MLP neurons of a small language model. Each row is named by its layer, matrix (gate and up: input weights) and neuron, and shows model dimensions 32-95. Each number is 50 + 12 x the weight over its row's rms, rounded and kept within 0 to 99. A neuron's up and down rows have the sign that makes its largest values positive.
A block is one neuron, or neurons of one layer that tend to fire together. After each block is what it responds to, as a language model described it from the Wikipedia text at the highest values.

L3.gate486:50 52 52 53 45 51 43 53 64 64 51 44 58 46 59 59 51 51 53 45 49 50 24 29 54 64 68 49 31 72 57 56 54 61 45 52 38 63 78 53 58 52 47 42 37 47 30 41 58 49 67 36 40 40 61 47 51 61 57 21 48 64 44 61
L3.up486:70 34 62 64 54 53 41 47 31 50 53 54 64 61 38 49 36 27 42 51 51 39 50 44 56 62 41 61 67 41 48 51 38 49 63 49 35 45 55 71 58 45 51 64 41 63 48 35 66 38 48 50 50 50 69 37 50 58 45 16 51 50 65 65
L3.gate855:67 59 60 53 60 60 48 58 55 82 63 52 53 65 62 57 52 41 51 32 33 52 55 41 85 46 58 29 47 46 69 70 49 45 42 65 68 32 46 60 62 58 51 44 54 37 52 54 56 56 48 55 82 42 46 58 16 64 59 29 37 52 46 26
L3.up855:60 41 45 67 55 43 41 25 49 64 20 68 86 35 64 54 53 50 45 48 34 58 29 67 64 49 30 32 70 46 42 54 60 53 52 46 41 66 41 29 59 42 29 47 55 64 66 43 50 57 48 47 65 53 57 37 30 68 38 40 48 45 50 40
Description: Final word-piece of a multi-token proper name, often a surname in sports or election tables, like Castelnuov-o, Ginsbur-g, Alab-ama.

L3.gate348:48 45 51 44 69 56 47 56 48 40 34 38 37 48 57 49 39 50 59 49 79 54 48 56 46 57 59 39 56 40 45 38 70 70 60 44 57 39 48 47 51 55 46 70 44 43 55 58 36 52 59 41 44 54 53 57 48 68 42 60 40 62 66 49
L3.up348:56 37 42 51 64 60 42 33 51 50 49 43 35 33 48 52 52 45 46 31 61 53 46 53 31 41 57 54 44 36 45 60 54 38 31 58 50 52 48 51 61 35 46 51 67 13 44 74 75 26 47 52 60 40 59 62 38 53 44 52 57 57 68 59
L3.gate670:59 56 50 66 67 58 35 34 80 35 42 48 55 58 38 19 50 42 44 27 51 63 63 72 56 34 55 55 63 60 70 43 47 50 42 31 71 54 60 54 72 52 51 43 74 51 51 50 69 23 58 41 54 46 46 52 73 52 43 28 71 71 49 52
L3.up670:24 45 55 47 48 36 32 44 65 77 58 47 59 44 36 35 59 39 75 35 57 49 49 58 47 50 55 52 49 80 35 41 59 48 38 51 88 58 55 73 46 37 46 30 70 33 43 62 47 51 78 39 58 47 45 51 50 58 56 41 39 41 57 69
Description: Final piece of a word split into several tokens, strongest on "but" completing "debut" in sports and film bios; also tion, and, ence.

L5.gate119:45 43 62 52 27 52 42 42 46 44 54 51 67 35 51 58 61 50 66 61 76 53 70 58 67 55 40 33 56 60 55 62 57 53 79 58 41 76 48 39 63 74 29 67 58 73 38 51 73 50 43 64 31 61 44 58 47 63 64 31 55 53 59 62
L5.up119:54 60 48 61 61 41 42 40 43 52 62 52 52 53 70 64 61 33 44 38 49 64 66 47 66 59 29 47 59 53 40 40 61 36 66 34 42 47 64 31 50 62 39 38 60 43 46 57 60 40 50 45 51 55 41 55 53 43 64 36 52 43 72 62
L5.gate177:69 38 78 38 54 46 51 44 56 60 67 54 57 30 43 56 51 71 37 55 39 52 34 44 66 61 48 39 68 50 58 47 51 62 51 48 52 40 49 52 58 49 58 32 58 69 31 38 61 46 55 22 48 38 56 30 45 60 43 37 54 53 35 15
L5.up177:33 43 50 41 40 22 43 61 37 35 52 58 47 49 59 46 61 36 69 62 47 63 62 60 34 53 41 43 62 58 57 40 62 52 38 52 54 59 59 47 19 68 53 42 39 56 38 37 72 47 57 66 50 48 53 53 50 46 75 43 58 64 41 44
L5.gate234:35 47 66 56 45 32 30 44 37 67 65 55 46 47 54 32 67 47 45 50 27 40 57 35 62 46 46 47 48 69 62 50 89 41 52 52 60 21 42 48 49 51 49 50 49 57 45 62 40 47 49 62 34 39 57 47 49 56 47 32 66 66 36 24
L5.up234:69 57 52 61 45 35 53 39 40 47 65 27 78 47 63 45 57 49 62 28 54 75 30 59 74 52 17 50 55 43 28 57 61 51 47 41 53 26 48 50 36 59 35 30 57 72 37 45 50 34 64 38 48 56 51 27 56 65 49 24 61 53 55 47
L5.gate387:47 60 59 64 58 39 43 50 30 53 53 46 47 46 65 51 51 53 59 22 71 33 42 34 66 49 40 70 55 54 44 37 60 60 68 52 55 36 54 68 63 67 43 56 44 71 55 55 48 47 57 72 48 32 58 42 43 54 36 40 62 56 53 60
L5.up387:52 65 44 46 42 58 66 49 44 57 67 37 36 40 44 52 52 51 39 42 47 57 54 58 50 51 51 77 36 42 50 40 61 40 44 29 50 57 45 41 66 28 43 46 62 58 34 57 59 69 48 14 49 56 55 59 49 51 65 28 55 40 39 30
Description: Final word piece completing a person's surname after a first name, often in tables or credits, e.g. Ne-ely, War-ner, Recal-de.

L5.gate237:44 47 52 39 55 40 38 65 57 44 15 69 60 25 57 51 54 70 42 51 76 47 54 50 55 70 43 54 65 39 51 53 54 52 62 56 69 32 37 51 42 37 46 20 53 55 47 52 85 38 45 63 68 43 64 57 31 35 74 52 57 29 42 56
L5.up237:60 55 31 56 57 48 47 55 35 29 55 65 25 51 40 53 41 41 65 37 58 31 53 65 54 71 42 55 25 47 59 47 34 38 81 50 45 70 41 68 50 16 58 37 45 61 46 56 56 47 26 62 50 56 36 66 70 64 61 37 57 52 45 44
L5.gate683:54 47 69 32 54 46 41 52 51 68 72 62 71 44 56 52 51 64 36 30 66 72 45 47 69 48 74 42 62 60 46 59 63 42 57 41 41 39 67 59 82 49 56 35 65 45 67 42 66 32 26 58 76 46 45 49 58 41 63 78 37 55 56 57
L5.up683:43 38 59 37 63 58 44 51 40 57 54 31 21 59 40 44 71 50 23 63 72 49 60 58 55 55 34 57 59 49 54 44 57 45 43 59 31 58 51 53 51 51 45 64 40 53 62 37 40 25 59 38 39 41 64 59 50 61 59 52 36 57 45 37
L5.gate739:51 42 31 74 40 45 40 60 41 41 57 48 52 41 56 46 49 36 59 22 61 35 40 58 49 59 44 33 44 57 36 43 50 48 60 61 52 33 51 52 49 68 34 55 39 45 49 54 37 32 72 39 48 46 49 58 67 46 44 64 51 41 60 39
L5.up739:45 49 59 68 56 49 62 38 39 51 37 49 45 45 34 31 45 51 54 44 59 52 65 57 50 58 51 46 41 44 50 28 58 59 40 53 59 50 48 57 26 43 49 52 51 61 70 41 52 34 49 65 62 52 21 57 50 69 43 52 65 49 78 61
L5.gate971:35 63 72 56 65 52 47 70 45 30 53 67 44 71 55 21 55 62 68 54 63 37 36 56 80 46 57 65 36 55 55 54 73 44 64 53 42 53 47 61 54 44 33 69 29 62 47 55 65 52 41 62 62 50 44 44 41 40 79 43 36 56 48 50
L5.up971:60 40 58 39 57 51 23 31 87 58 56 54 32 61 45 49 72 40 43 57 42 53 30 48 50 53 42 25 68 51 48 53 44 52 53 60 54 57 53 43 58 46 47 47 46 25 43 56 37 51 70 47 25 82 32 67 51 55 49 44 38 67 36 65
Description: Short word-piece tokens inside a longer word, after its opening piece, as in di-pl-omat, Papu-a, ab-il-ity, precip-it-ation.

L2.gate386:47 67 48 59 57 49 21 55 55 51 64 46 43 59 58 58 25 46 63 36 62 55 41 38 66 55 35 45 36 44 43 42 47 45 48 52 54 32 67 58 56 38 39 40 46 45 54 35 63 41 37 33 44 32 27 39 43 60 57 55 39 18 58 50
L2.up386:43 45 47 38 44 32 52 35 36 48 43 56 50 48 27 74 32 48 42 21 53 38 38 61 60 50 75 29 35 26 59 48 62 59 32 32 59 58 40 58 54 44 37 43 48 40 45 57 61 47 46 49 50 68 47 27 59 57 46 64 50 58 62 47
L2.gate447:43 52 40 50 64 54 51 62 46 41 71 30 41 57 41 55 44 42 34 60 45 64 56 58 70 51 53 24 51 48 57 50 59 25 62 50 32 40 56 44 50 41 35 38 55 53 38 34 56 31 54 42 40 51 40 49 53 64 55 38 51 75 40 86
L2.up447:48 49 45 52 46 63 38 43 59 43 41 24 51 30 39 36 39 36 44 51 36 56 62 52 61 43 62 29 62 60 54 49 68 46 69 43 36 00 44 59 44 48 47 52 48 33 51 44 51 37 54 39 46 26 39 39 74 63 73 74 50 57 35 53
L2.gate503:48 38 64 38 60 59 57 49 70 31 87 44 29 59 51 49 65 51 66 44 50 48 43 57 33 61 29 53 53 60 49 47 54 47 67 58 50 38 30 52 60 89 55 51 50 42 53 58 64 64 48 69 47 35 48 45 63 44 56 14 57 58 68 41
L2.up503:45 40 65 54 50 55 53 72 77 30 80 41 26 57 60 42 56 50 54 53 48 52 46 56 42 61 27 60 49 46 62 48 45 49 57 54 33 52 24 48 50 79 57 60 44 61 49 54 51 60 51 67 39 54 48 48 58 46 43 42 48 53 58 43
L2.gate673:23 35 16 54 64 66 53 67 41 51 35 40 43 50 39 58 67 59 35 33 54 51 63 48 44 44 54 54 66 45 59 76 41 32 44 39 39 55 58 52 66 50 59 66 50 54 28 40 65 53 54 52 60 55 64 62 60 32 58 41 49 47 36 49
L2.up673:46 54 40 48 44 50 52 36 51 38 34 50 53 39 36 31 77 53 22 50 35 70 45 59 47 46 44 39 60 63 46 57 45 44 50 39 42 39 49 43 66 45 50 53 55 47 54 48 58 45 48 55 56 46 32 44 48 41 50 42 45 42 51 50
L2.gate694:46 66 58 50 49 53 34 30 56 46 45 46 60 58 49 76 63 52 46 64 35 59 45 62 71 44 50 46 52 63 48 37 48 33 49 50 63 40 48 57 42 37 47 50 47 59 45 56 42 49 58 40 36 68 58 36 64 36 59 40 56 54 57 82
L2.up694:44 51 61 55 59 45 37 40 51 46 43 60 46 42 58 56 37 49 51 54 25 49 52 45 57 45 50 38 59 56 52 41 55 55 45 52 35 42 47 86 39 43 47 45 53 53 67 38 36 58 60 64 48 30 44 43 57 67 57 41 55 33 46 78
L2.gate711:33 48 59 49 63 46 57 48 35 62 38 55 60 68 42 47 59 41 54 37 46 55 61 36 44 36 56 53 53 31 49 66 51 47 47 54 63 34 22 49 56 48 48 46 36 37 49 64 61 53 62 57 46 57 46 53 61 42 49 39 55 46 40 59
L2.up711:53 62 54 61 68 56 52 29 38 39 60 45 35 54 45 63 46 53 45 40 48 67 48 39 49 37 69 65 72 43 36 65 36 57 62 52 72 38 51 74 72 48 51 58 38 54 45 67 41 55 54 67 44 46 55 57 64 58 54 40 37 37 65 47
L2.gate950:48 47 60 65 56 65 40 52 57 36 24 48 49 59 35 72 54 51 42 38 40 48 51 46 62 39 65 54 50 49 24 49 33 49 41 32 60 43 49 69 56 73 49 52 57 67 26 61 50 57 40 42 60 62 46 73 70 56 64 46 36 72 67 46
L2.up950:42 52 56 31 49 46 35 45 40 47 58 51 30 42 55 45 52 39 61 59 41 67 66 40 54 74 51 32 56 35 22 47 53 48 49 51 57 54 37 53 35 35 46 53 50 59 29 39 62 50 44 43 53 62 40 49 72 58 45 47 50 68 42 51
L2.gate964:48 52 42 23 54 68 23 41 41 39 37 53 51 77 50 18 36 39 53 56 61 47 60 61 61 35 56 61 54 47 64 53 49 47 40 48 40 57 47 54 77 53 48 27 43 44 48 53 51 38 49 49 51 48 27 52 32 68 60 40 49 63 56 63
L2.up964:53 54 66 38 50 58 44 49 48 43 44 30 70 55 44 38 52 37 45 50 50 59 72 54 56 52 49 55 51 38 43 59 49 58 53 52 47 52 48 35 63 65 66 77 37 39 49 38 48 35 47 65 38 40 47 37 40 52 74 49 46 62 45 38
Description: Final subword pieces that complete a word split across tokens, such as "but" in debut, plus -ship, -way, -time, -as, -di, often in names.

L2.gate82:31 33 55 41 51 45 59 40 47 58 53 42 40 41 44 40 51 57 51 25 52 35 47 63 55 55 72 40 52 58 70 58 90 49 69 49 52 63 64 54 38 40 51 33 52 43 37 44 39 32 69 37 51 57 54 49 42 40 58 48 60 39 27 55
L2.up82:34 41 45 48 34 71 74 58 49 53 63 42 41 43 33 63 56 56 60 45 72 63 64 56 57 61 74 69 63 62 55 60 48 63 43 29 56 48 39 38 37 33 48 38 48 56 61 43 32 54 47 43 65 51 68 38 58 64 53 65 37 54 50 72
L2.gate496:53 55 31 59 36 20 44 47 61 52 77 52 65 57 67 38 56 60 54 47 68 58 42 41 49 41 47 53 60 50 65 53 66 49 59 60 49 53 34 46 51 40 40 47 45 43 47 48 54 35 50 82 60 37 51 58 65 52 64 65 34 59 33 45
L2.up496:48 45 63 69 49 53 54 52 49 54 63 45 60 50 74 54 42 27 48 61 50 40 42 57 47 47 59 33 55 62 54 19 64 65 53 43 46 48 55 76 36 66 53 49 56 69 47 52 62 58 51 67 35 65 46 33 44 56 63 52 58 41 75 43
L2.gate604:36 60 69 46 34 46 40 49 51 40 50 52 46 46 37 47 49 56 56 50 69 49 66 50 79 46 54 40 44 54 59 38 62 47 51 55 41 39 38 44 29 52 50 44 52 42 37 38 56 53 27 33 60 53 63 66 47 66 56 54 36 51 47 43
L2.up604:58 77 53 50 72 39 57 56 51 57 43 60 42 50 41 50 48 43 59 34 51 54 70 61 58 40 36 50 60 42 45 56 62 56 55 38 63 56 35 36 40 52 49 36 57 57 68 51 44 65 59 37 50 53 30 61 46 47 71 56 41 48 51 66
L2.gate633:48 60 53 54 46 63 24 54 59 37 84 59 45 59 36 44 64 73 39 45 50 31 39 43 55 66 73 46 53 52 54 47 58 58 53 76 60 57 66 47 59 66 41 61 68 48 83 51 40 49 40 51 48 54 39 32 52 40 63 56 39 73 51 36
L2.up633:58 71 59 51 40 60 45 31 56 63 64 36 56 51 56 68 48 30 62 67 55 45 34 52 44 65 48 55 57 33 56 65 58 60 78 63 51 44 43 18 52 51 41 63 57 66 42 36 36 48 56 35 66 66 45 51 51 46 67 64 53 48 66 64
L2.gate663:39 46 65 32 53 46 44 39 46 54 61 47 57 55 50 48 69 49 50 63 52 35 45 39 76 55 48 36 37 45 52 63 46 56 57 52 65 44 56 47 60 54 30 66 48 46 72 56 34 64 52 59 49 53 49 50 48 44 68 69 27 60 54 44
L2.up663:47 67 44 61 55 52 49 64 58 62 34 81 66 49 56 43 46 46 41 38 46 36 51 42 50 34 47 28 67 74 43 58 45 66 46 65 44 48 55 42 59 55 60 73 53 53 57 56 56 46 66 56 53 31 41 54 52 57 44 46 49 77 41 50
L2.gate728:30 78 50 39 36 72 35 56 46 68 24 48 54 58 73 67 57 52 42 37 55 38 59 51 47 50 63 49 59 40 76 58 52 79 51 42 39 52 44 62 68 59 37 45 55 69 62 58 59 59 34 60 39 58 61 32 74 49 39 64 62 32 34 61
L2.up728:61 69 58 42 48 68 47 53 45 56 37 68 61 58 55 65 61 46 60 61 21 40 52 54 48 44 61 49 28 44 52 59 46 73 62 54 54 46 54 50 70 43 35 42 63 51 75 46 45 45 52 60 50 28 54 30 61 52 43 70 36 45 34 42
L2.gate899:47 38 62 55 58 63 36 40 47 55 30 42 59 30 60 32 51 31 58 44 36 59 56 38 53 35 42 50 42 63 57 37 47 53 43 50 44 54 46 45 60 47 38 40 52 61 54 52 59 49 34 61 49 67 36 51 48 44 51 76 43 45 53 61
L2.up899:36 57 57 50 33 55 17 43 33 66 37 66 52 38 45 45 52 45 47 40 33 52 53 59 53 45 13 44 79 63 62 52 39 36 49 55 41 51 42 57 45 67 41 48 52 45 47 57 32 49 63 58 48 54 40 66 52 55 58 56 54 38 33 64
L2.gate935:65 55 59 51 49 46 55 35 48 52 42 60 52 48 63 49 43 80 70 57 25 48 56 44 59 74 69 42 58 58 55 46 46 64 53 51 51 17 33 55 38 64 54 61 67 57 68 54 34 50 50 54 39 51 63 57 47 41 33 43 51 59 61 42
L2.up935:47 80 49 52 46 62 51 47 58 65 54 71 48 59 42 62 64 62 50 47 44 62 46 54 59 51 49 51 54 42 47 63 61 51 29 68 51 64 36 50 56 64 57 78 46 54 37 38 45 70 55 82 31 69 44 43 78 45 64 48 53 46 47 63
Description: The second word piece of a word split after a lone first letter, mostly capitalized proper nouns in names and lists, e.g. E|akins, H|orizon, E|poch.

L2.gate11:51 42 37 41 36 56 39 48 59 56 42 52 47 57 55 66 64 39 42 45 27 43 42 33 49 65 66 39 30 65 56 56 38 44 38 60 37 51 50 53 60 46 57 48 55 53 78 45 23 59 46 48 78 57 57 29 32 27 26 18 58 74 53 45
L2.up11:62 48 70 52 69 54 62 51 46 48 49 39 69 49 47 53 58 48 52 54 44 54 26 40 49 47 49 35 71 53 29 73 50 45 55 61 76 49 43 44 45 50 50 61 59 44 56 40 45 55 52 42 54 51 68 43 37 36 37 48 35 64 34 42
L2.gate127:49 42 61 49 44 46 49 46 46 66 54 60 39 63 54 68 47 46 48 46 26 24 33 49 70 58 71 61 40 68 38 55 58 50 43 56 55 35 70 69 48 52 47 51 50 62 53 57 29 63 33 56 47 46 56 28 19 39 59 55 74 48 43 61
L2.up127:74 45 52 70 46 66 62 49 50 52 58 53 23 39 48 50 52 36 49 47 20 47 39 40 61 52 61 52 51 43 61 58 36 59 56 55 45 44 48 60 46 28 55 39 47 52 49 62 49 48 47 38 58 54 47 48 30 59 31 24 70 55 44 53
L2.gate314:57 51 60 59 25 59 49 53 50 41 60 51 37 65 55 48 57 48 39 43 24 53 47 45 65 55 63 45 34 63 46 32 34 42 36 56 63 31 54 65 48 43 70 57 44 37 67 44 38 45 53 44 46 47 78 39 29 40 26 38 56 68 35 47
L2.up314:53 48 64 51 44 60 45 37 56 72 68 47 52 55 65 46 48 44 47 66 36 60 38 48 36 52 67 58 56 66 75 64 50 48 42 47 50 40 37 65 43 60 59 43 37 56 58 54 29 44 38 34 51 37 16 27 38 40 50 46 46 64 56 59
L2.gate349:53 44 66 51 64 60 49 40 40 47 76 47 50 43 44 54 35 55 46 59 59 42 47 43 41 59 64 27 55 49 46 48 46 60 43 49 57 53 48 33 40 55 45 71 40 49 41 81 66 31 43 38 60 44 39 32 60 39 52 20 60 30 67 40
L2.up349:56 54 54 58 50 35 48 49 40 42 85 43 41 45 54 54 67 59 64 46 30 51 37 72 73 66 60 37 35 59 48 64 38 51 50 57 51 55 57 39 38 32 47 78 30 53 36 56 63 41 50 43 65 57 43 27 38 40 41 45 59 41 66 69
L2.gate366:64 47 47 25 39 69 39 56 49 76 46 59 68 42 58 29 50 56 53 48 63 68 61 54 37 41 71 57 52 38 36 79 58 35 47 43 46 60 58 40 88 60 56 52 35 30 69 42 49 43 49 39 35 59 59 38 37 56 62 62 59 46 61 63
L2.up366:69 47 27 66 43 38 50 79 50 47 68 48 71 26 50 47 51 52 83 32 65 60 72 59 38 35 76 32 41 41 55 60 53 46 46 56 48 43 44 49 65 38 45 54 35 55 64 41 44 49 44 50 31 65 60 56 59 30 49 46 44 56 44 62
L2.gate582:54 31 57 37 76 51 39 47 45 50 50 49 50 56 57 58 67 47 56 53 56 33 26 51 67 52 30 73 48 50 55 39 37 47 52 50 61 47 73 56 33 52 40 50 40 46 49 58 47 37 51 34 46 67 63 33 35 41 62 28 63 41 50 41
L2.up582:52 59 59 41 22 27 63 41 40 52 45 57 57 35 39 62 59 55 75 33 49 06 25 60 42 61 43 50 57 42 55 53 58 51 46 48 56 40 50 42 63 42 49 31 56 63 66 61 51 59 46 49 54 58 40 50 56 47 55 54 60 64 34 55
L2.gate723:58 51 46 60 56 43 55 40 40 62 71 51 43 47 61 56 61 45 43 47 40 55 51 43 52 50 48 53 66 62 44 70 42 48 51 44 47 43 56 43 54 30 61 66 56 41 63 58 73 51 54 46 67 63 40 29 53 54 57 71 60 41 71 45
L2.up723:65 55 41 65 56 47 45 58 34 40 70 61 65 00 61 40 52 33 53 42 44 40 39 53 61 40 55 24 54 46 41 61 63 26 43 38 61 58 59 58 34 48 48 70 37 47 48 59 59 62 50 47 53 47 61 35 57 53 39 44 64 51 20 59
L2.gate737:50 58 72 56 53 67 30 67 42 63 60 49 55 41 30 56 45 40 44 56 52 59 40 75 64 70 47 57 29 63 47 65 53 54 54 48 63 51 55 51 60 39 43 52 43 57 36 48 44 39 33 61 45 44 61 31 46 67 53 68 37 80 29 26
L2.up737:55 48 60 77 50 58 52 56 44 68 51 51 21 52 44 46 54 41 41 52 35 49 36 45 74 53 79 51 36 56 26 45 50 45 60 47 56 33 45 45 38 44 24 51 43 56 37 47 53 35 50 71 44 55 46 51 16 48 61 29 28 72 29 54
Description: Separators or final word pieces closing one entry in lists, tables and infoboxes, before the next name or item, such as "; ", "and ", the "son" of Dickinson.

L5.gate325:51 51 61 46 43 49 57 58 55 68 76 54 43 55 50 40 50 34 61 50 36 56 73 34 49 50 56 65 48 51 62 33 44 36 33 42 37 48 44 53 42 41 52 42 36 55 64 38 67 36 48 56 38 46 37 48 23 57 56 41 66 52 53 58
L5.up325:55 35 53 53 32 42 40 36 38 90 52 65 52 48 60 49 61 40 37 44 61 63 41 60 35 36 45 51 55 53 58 22 50 53 61 49 46 43 60 46 49 41 52 63 25 53 70 40 49 34 67 51 50 47 57 27 43 39 40 73 41 51 52 72
L5.gate393:41 47 38 49 59 49 53 64 64 52 72 54 45 51 68 39 41 48 43 48 67 57 35 44 41 54 35 44 61 68 66 48 45 41 34 32 59 50 41 51 65 75 52 58 38 43 48 40 41 23 52 54 42 60 45 36 50 44 60 26 47 54 36 66
L5.up393:42 63 44 34 51 46 50 41 48 73 57 62 54 62 55 66 60 54 64 27 44 51 45 45 45 41 61 46 48 23 75 65 67 22 41 42 42 31 44 38 21 49 41 57 77 49 43 39 50 46 36 50 66 57 57 50 29 41 55 68 29 46 39 49
L5.gate675:34 44 64 54 66 59 42 34 66 67 54 71 37 51 46 45 72 56 68 50 53 64 40 30 49 63 61 62 42 65 57 72 27 40 31 59 58 54 32 33 54 67 60 53 28 48 43 52 37 55 65 77 75 53 52 65 56 52 45 34 51 49 38 51
L5.up675:54 30 53 28 47 60 37 59 38 49 58 54 60 66 33 48 61 66 48 36 71 59 42 63 68 25 49 39 52 27 45 77 58 53 54 64 45 52 15 61 39 54 49 66 43 39 57 51 48 55 65 50 52 54 53 27 29 59 54 50 62 40 57 29
L5.gate834:39 48 48 42 34 50 60 42 53 29 47 43 36 46 63 45 48 63 43 44 57 65 34 50 51 42 33 55 48 70 76 55 50 43 53 26 51 58 68 51 53 46 57 54 50 48 65 35 47 75 45 61 43 51 20 49 29 40 58 49 59 49 63 55
L5.up834:55 31 36 66 55 36 60 55 17 55 45 53 33 71 51 56 47 48 57 41 38 53 46 54 41 51 56 58 43 44 48 43 41 55 53 28 30 47 51 41 63 39 55 46 53 53 56 54 46 53 72 56 62 36 56 75 64 49 41 44 44 51 49 56
Description: Commas and "and" joining items in a list, strongest at the last separator before the final item, as in "gender, race, and class", "Copper and Nickel", "fishing, picnicking, hiking".

L3.gate386:43 35 63 31 46 36 51 43 57 60 56 47 46 36 37 43 49 44 54 58 56 43 51 75 73 53 63 55 58 45 34 48 35 47 42 64 51 71 55 62 35 51 28 65 52 51 57 45 34 44 29 65 54 39 46 41 62 49 48 54 60 30 32 50
L3.up386:45 33 49 48 50 51 46 50 51 53 67 45 58 43 49 48 59 53 41 65 41 35 30 55 65 61 39 41 46 39 45 36 48 51 47 61 53 70 41 34 50 56 40 55 52 71 51 57 40 25 69 48 59 50 67 58 60 53 67 60 45 32 35 59
L3.gate558:46 45 57 56 41 55 51 46 24 39 45 75 41 60 48 41 47 69 57 52 61 49 60 58 53 51 47 71 42 34 50 52 52 44 23 41 58 58 41 48 62 52 46 47 59 51 27 51 53 50 52 64 53 46 55 42 63 32 39 74 60 46 42 52
L3.up558:59 34 62 50 48 21 45 38 32 47 44 63 48 42 36 57 46 58 65 70 41 41 66 59 67 60 45 47 44 40 60 43 64 52 20 38 36 51 43 51 34 36 58 51 59 45 35 26 45 59 77 42 54 54 40 44 51 41 38 76 45 57 61 37
Description: Second word piece continuing a split word, often a vowel or vowel cluster after a short onset, as in bre|ed, fru|it, ce|il, co|ach.